Part of a small language model's weights.
Size: 8 layers, width 896, 7 heads of 128 (1 for keys and values), MLP 2368 SwiGLU, vocabulary 8804, 81.4M parameters.
Architecture: RMSNorm before each block, no biases in attention or MLP, untied embeddings.
Training: a variant of Muon for these matrices, 1342M tokens, 11499 steps.
MLP neurons of a small language model. Each row is named by its layer, matrix (gate and up: input weights; down: output weights) and neuron, and shows model dimensions 352-447. Each number is 128 + 32 x the weight over its row's rms, rounded and kept within 0 to 255. A neuron's up and down rows have the sign that makes its largest values positive.
Before each neuron's rows, "raises" lists the tokens whose logits its output raises most directly, leaving later layers aside.

raises: "eter", "eter ", "ets", "h", "ets "
L5.gate684 [141 134 135  92  97 121 125  88 154  66 159  68 110 159 110 164 145  90 121  82  89 167 130 139 130 116  72 123 125  86 111 135  66 148 116 100 108 109 130 143 106 136 171 206 153 115 171  79 184 135  96 137 102 137 144 116  85 111 128 115 122  83 171 143 156 145 122 111 158 123 138 151 148 107 165 153  89 167 187 147  79 155 116 126 151 202  52  91 112 106  66 172  85 149 150 149]
L5.up684 [147  90  97 141 101 172  75 120 164 141 111 110 165 149  89 101 112 162 134 112 112 167 166 162 133 156 131 164 139 171 137  98 120 210 169 120 136 122 177 182  91 111 217 169  92 168 137 105 153 146 115 133 103 114  84 128  85 109 135 107 190 112 155 146 149 164 192 136 121 120 124 161 113 105 171  94 103 131 134 129  82  67  71 110 149  97 176  94 187 159 145 125 111 151 133 128]
L5.down684 [ 89  88 129 108  77 142  99 139 165 106 157  77 179 145 116 175  84 114 174 121 140 123 155  96 154 138 116 106 148 105  88 118 129 107 124 135 125 151 111 151 122 151  93  81 133 112 110 142  80 107 112 172 122  88 129 115 133  71  60 117 136 168 170  97 152 171  87 126 151 102 107 172 122 130  93 161 133 180 104 140  81 157  98 138 141 253 130 179 145 112 152 148 130 166 124 120]

raises: "their ", "those ", "the ", "its ", "her "
L5.gate1037 [151 193 114  88  91 147  98 156 144  90 149 155 105 130 126 132 168 154 219 123 134 127 123 168 139 134 126 111 104 126 141  91  92 103 180 119 102 116  68 135 158 120 173 137  55 135 128 131 151 210 104  61 115 162 115 204 132  65 159  60 113 116  99 150 144 165  97 109 135 118 132  95 174 140 158 132  84 156 144  95 169 133 162 146 145  77  99 127 144  95 115 130  78 143 133 176]
L5.up1037 [165  94 160 137  88 103 134 149  90  67 120 172 155  97 139 145  68 177  85 166 153 140  44 194  96 119  95 155 144 178 149 140 177 110 100 165  85 134 142 143 102 146 146 176 135 134 111  88 159 151  77 123  93 112 126  71 142 113 110  96 155 113 128 148 118 149 102 159  88 121 128 153 135 169 120 170 141  82 156 107 169 140 199 176 104 156 128 116 112 137 137 128  55 104 139 140]
L5.down1037 [147 150 195  71 154 116 204 164 125 159 157 150  83 129 138 125  92 153 133 168  88 195 161 147 148  96 170 147 162 121 132 188  77 129 171 109 125 201 174 100  80  37 116 203 133 150 115  96 169 149 105 101 111  99 129 144 185 112  84 145 125 167  88 131 133 172 112 145 126  99 147  97 180 103 120 146 132 170 188 132  53  96 114 148 145  71 137 102 202 101  88 150 153 101 140 134]

raises: "well ", "did ", "well", "does ", "opposed "
L5.gate2314 [ 65 121 126  87 179  78 118 137  94 115  70 115 126 146 144 151 171 147 116 169  71 141 163 173 123 101  94 132 140  90 202 125 181 135 170 172 164 139 202 145 167 177 147 127 105 147 115 154 108  92 173 154 115 147 111 121 126 134 167 132 119 123 174 116 190 136 145 115 139 154 105 197 112 115 143 134  91 130 178 134 110 146  98 106 159 101 186 136 156  93 129 133 146 120  79  24]
L5.up2314 [125 116  86 134 146 156  95  92 131 116 199  76 190 118 109 100 150 191 162 217  93  80 128 160 200 200 142 145 124  96 184 146 149 108 107 137 131 203 124 111 113 130 134 118 151  92  85 157  98 140 125 105 169  78 167 119 142 112 203 138 108 124 150 142 134 155 187 155  83  82  92 135 162  82 173 129 141 126  76 118 171 141  96 134 203 126 129  97  76 101 141  85 177  86 151  70]
L5.down2314 [137  95 180 105 126 122  47 115 139 171 127 110 109 127 126  53 130 105 209 115 142  48 117 187 109 161 140 108  57 114  74 163 191 116 167 131 138  96  97 154 117 145 144  58 152  85  97  67  94 110 148  87  93  91 149  89 107 110 154  97  98 152 125 127  88 102 148 124 154 151 123  96  94 107 142 144 123 121  64 119 154 112 126 145 164 141  96 143 113 111 164 139 152 109 178 143]

raises: "ini ", "ini", "Italian ", "zz", "li "
L5.gate2187 [109 126  91 145 142 101 125 135 106 173 153  89 163 117 232 125 129 115 156 175 114 150 157  87  83 114 133 121  78 114 163 153 120 140  97 175 134 157 148 162 103 158 125 121 154 138 133 151 118 147 154 117 170  96 140 149 117 124  98  61 118  49 136  53 170 104 136 150 201 165 165 153 104 164 129  86 131 139 131 146 131  86 136 123 114 105 227 168  90 165 101 154 138 150 123 195]
L5.up2187 [148  85 125 109  80 213 162 109  79 145 139  79 142 146 162  84 117 155 208 181 129 130 145 105  96 170 179 136  92 133 100  82 148 149  79 159  96 146 182  89 109 154 154 123 155 153 110 113 175 167 103 105  84 190 111 141  99 149 112 124 199 167 134 129  69 114 109  42 106 154 143 148 128 152 103 101 132 103 162 118  72 155 162 141 167  71 119 152 211 181  88 182 102 144 150 123]
L5.down2187 [ 91 164 152 143 153 118  81 142 201 238 111  67 166  89 127 106  60 171 108 112 147 126 218 145 137 136 148 100 116 131 123 101 171 135 125 148 154 164 158 131 127 112 127 129 163  71  81 184 160 145 153 129 142 155 155 115 123 125 123 166  89  67 154 114 121 151 148 108 157 179 176 160  91 135 127 183 165 143 119  96 121 124 164 146 137 132  70 135 120 141 132 132 121  81 164 171]

raises: "Margaret ", "Mary ", "Carol", "Ann ", "Marie "
L5.gate2234 [183 123 115  96  77 183  92  98 166 175 161 112 108  40 117 118 131 121 137 121 142 101  74 174  80 107  97 142 156 126 141 104 142 118 169  58 176 173  95 128 132  68 151 178 129 128  75 162 130 166 152 141 129 139 127 146  89 126 139 112 150 103 101  96 146 102 149 138 147 147 117 109 126  89 157  96 174 167 150 166 140 129 128 128  76 135 161 131 193  99 130 177 132 111  85 138]
L5.up2234 [196 161  84  86 142 115 101 155 179 127 209  83 139  56 139 149  88 141  81  99 119  81 161 113 103  91 162 126 127 119 157 138 107  92 112  94  89 185  99 126  96  86 189 138 160 118  88 137 142 114 137 113 155 123 153 142 140 153 213 181 140 156  78 163  89 103 160 164 156 116 126 127 116  66 155 127 176 143 147 120 112 146 146 149 159 160 128 153 128 169 138 117 154 131 101 107]
L5.down2234 [139 132 185 147 111  90 115 153 165 155 127 158 162 125 156 147 186 144 159  70 161 113  99 152 140 113 121 110 161 201 121 137 106  92 133 144 106 123  75 154 157  92 111 143 137 149 163  89 133  81 107  79 115 139 135 176 136 151 107 151 146 130 132 155 163 179  79 149 166 115 143 131 102 109 201 143 150 120 110  67  96 143 122  59 149 153  84 100 171 153 123 143 172 119 162 144]

raises: "fav", "holding ", "keep", "favor", "taking "
L5.gate505 [132 132 163 126 140 157 116 170 155 127 178 154 180 106 172 119 102 168 147 126 108 172 111  87 196 156 123  99  95 155 107 120 150 140  45  80 116 121  93 176 163  79 138 161  77 134 137 134 126 109  96 166 173 135 124 110 156 154 134 152 216  82 148 139  92 103 173 155 140 151  93 191 156 137 141 176  88  91 117 148 158 145 134 165 182 112  85 196 106  74 125  97  88 104 151  92]
L5.up505 [148 163 123 121 146 159 111 107  79 140 134 128 166 121 203 184 199  96 116  65 132 149  83 133 128 140 130  93 109 176 107 163 129 120 105  96  97  96 156 191 143  71  99 101 146 133 157 154 143 103 177 114  92 175 149 143  91 163 128 148 139 109 112 138 124 111 142 144 165 126 145 147  89 168 217 104  92 120 142 160  87 125 132 132 143  61 215 122 100 119 121  95 180 117  82 121]
L5.down505 [134 112  80  84 171  80 155 118 145 137 147 111 126 146 125 139 144 152 160 123 176 190 154 181 143 125 144 120 125 182  59 116 103 204 181 138 160  87 144 103 159 107 124 114 108  99  86 119 108 178  96 164 161 115 151  89 237  96 144 193 174 137 159 160 170 106 107 106 165 109 149 103 169 112  95 132 163 136 120 166  82 136  92 120 136 125 116 144 168 110 119  77  69 143 131 133]

raises: "dated ", "seen ", "found ", "identified ", "reached "
L5.gate2102 [114 145 133  86 184 162 115 110 102 153  87  75  73 120 127 138 140 138 110 102  89 115 122  66 142 105 114 120 130 142 190 136 173 120  76 100  78 149  92 156 118 184  93 129 143 132 175  76 111 170 101  96 130 168 106 200  89  99  96 147 117 104 130  97 102 133 140  81  97 121 134 149 115 116 191 134 118  77 151 126 116 109 126 179 149  77 127 141 176 183 164 188 107 174 178  42]
L5.up2102 [152 136 112  53 138 129 113  74 127 153 114 126 109  72 146 142 148  79 151  98 144 119 121  70 111  40  93 101 119  82 201  84 153 127 129 124  86 213  99 160  97 162 140 155 128 125 169 117 115 166  93 200 135  97 100 149  97 118 157 126 123  63 114 123  80 139 117  84 146 102 120  67 134  89 186 129  89  84 111 112 131  89 103 154 132 119  86 132 141 114 108 133 104 109  89 147]
L5.down2102 [ 94 129  66 162 177 105  86  98 131 165 149  73 114 102 185 149 184 123  95 105 112 137  80 154 140 135 100 105 203 144  96 105 206 125 119 144 120 116 115 172 132 147 164 107 184 177 172 112  83 122  98 109 118 189  89  96  60 131 117  81 101 190 140 146 106 174 145 112 141  98 123  95 157 124 160 127 118 121 130 105 169 154  76  91 127 122 107 113 132 190 150 142  82 159 164 137]

raises: "tural ", "ture", "ts ", "iment", "ture "
L5.gate2208 [167 113 111 104 212 124 128 101  98 151  72 139  98 111 133 131  81 145 123  91 232 135 143 135  69 110 122 126 118 165  99  71 165 125  95 152 134 225 125 103 127 136 178 138  67 134 173 137  88 157 116 124 105  83 160 120 147 130  84 136 150 113 149 144  72 162 153  95 103 112 106 157 148 150 160 157 173 134 118 181 145 131 128 135  99  73 171  84 161 122 180 181  92  88  76 111]
L5.up2208 [163 153 155 174 159  81 187  82 150 139  91 117 167 103 150 110 155 138 190 139  82 143 146 180 128 164 150 183 106 151  99  83 109 137  72 184 159 119 131 118  93  90 101 151 130  90 157 115 105  97 101 148 111 137 107 132 148 131 109  84 127 135 111 119 132 159 142 116  82  92 106 209 153 111 157  88 154 118  88 151 219 125 163 120 104 128 107 126 143  84 153 136 107 166 143 141]
L5.down2208 [157  97 126 131 157  72 156  93 103 100 155 113 141 124 144  71 116 186 155  90 169 173  92 171 106  93 161 119 139 121  84 155 102 161 116 139 144 113 146 134 127 144 135  73 109 112 119 172  87 123 113 173 161  85 201 182 101 129 126 129 148  84 211 113 138  75  97 123  90 127 126 124 143 119 133 157 149 115 165 176 169 166  94  85 107 127 107 155 166 135 163  71  78 131 138  97]

raises: "later", "later ", "ago", "ago ", "earlier "
L5.gate1355 [145 153 136 157 149 159 110 163 142  97 166  82  96 116 158 107 108  76 112 132 109 120 161 120 153  97 114 159  74 149 138 117 170 137 158 103 193 149 125 127 128 105 107 106 111 152 130 102 192 167 143 134 164 170 194 166 137 156 147 143 122  74 140 167 149 149 142 141 138 155 119 134  91 105 139 200 164 126  91 126  86 149  92 156 178 110 108 110 151 136 100 158  74 132 100  73]
L5.up1355 [134 138 132 131 151 135 130  84 143  77 154  86 108 143 155  87 140 135 100 183  87 134 120 117 174  85 147 136 106 127 150 142 161 100 119  69 167 167 103 141  91 150  72 153 132 123 151 133 151 115 130 145 107 158 166 105 166  94 179 135  96 133  83 177 144 169 118  94 188 129  57  63  67  54 139 134  56 126 143 131 121 153 123 136 181 140  94  79 200 140 118 233  66 140  57 152]
L5.down1355 [153 103 112 119  99 108  68 135 133 119  85 159 112 137 108  55 120  99  72 116 143 106 127 146 174 105 143 104 143 185 110 145  89  94 144 131 232 137 171 134 126 143 164  76  72 150 132 161 178  98 147 132  54 142 167 123 165 178 174 128  96  90  98 153  93  88 162 119 107 192 109  99 109  86  86 143  92 165 145 134 123  75 104 133  97 108  96 109 133  80 120 132  96 180  93 133]

raises: "ents ", "ents", "entary ", "nit", "ented "
L5.gate1564 [158  59 153 107  98 121 128 154 137 105 169  83 100 164 114 160 111 107  75  44  72 138  63 117  87 146 110 153  72 166  77 126 171 168 129 115 113 172  55 123 122 125 123 117 141 129 143 102 150  22 115 148 169 164  70 129 181 107 115 101 141 102 102 154 164 117 163  95 145 131 135 174 124 119 198 104 121 143  88 136 148  82 133 125 147  98  99 164 106 142 130 165 109  94 126 141]
L5.up1564 [177 119 121  68 148 109 161  65 119 177  96  14  99 109 147 146 103 161  59 149 114 131 144 170 122 149 166 147 119 156 105  92 188  86 127 167 173 137 149  96  95 138 150 109 120  87 150  67 145 118 173 122 150  98 145  91  38  79 172 108  84 141 182 195 137 129 101  77 146 133  88 176 119 143 127 151 164 128 118 111 144  67 154 124 159 135 176 143 148 128 202 128 169 108 132 124]
L5.down1564 [126  41 137 116 112  96 160 135 184 161 131 120 103 137  71 128  88 123 145 109 154 144 116 133 126 119 161 120 106 116 124 123 157 147 124 116 120 126 141 170 142 114 126 147 130  71 184 163 132 172 157 114 131 113 187 211 112  96 115 120 128 159 160 148 173  86 203  94 143 136 158 128  84 113 123  91 142 133  86 185 197 154 122 151 161 155  84 145 137 102  92 130 153 134 128 135]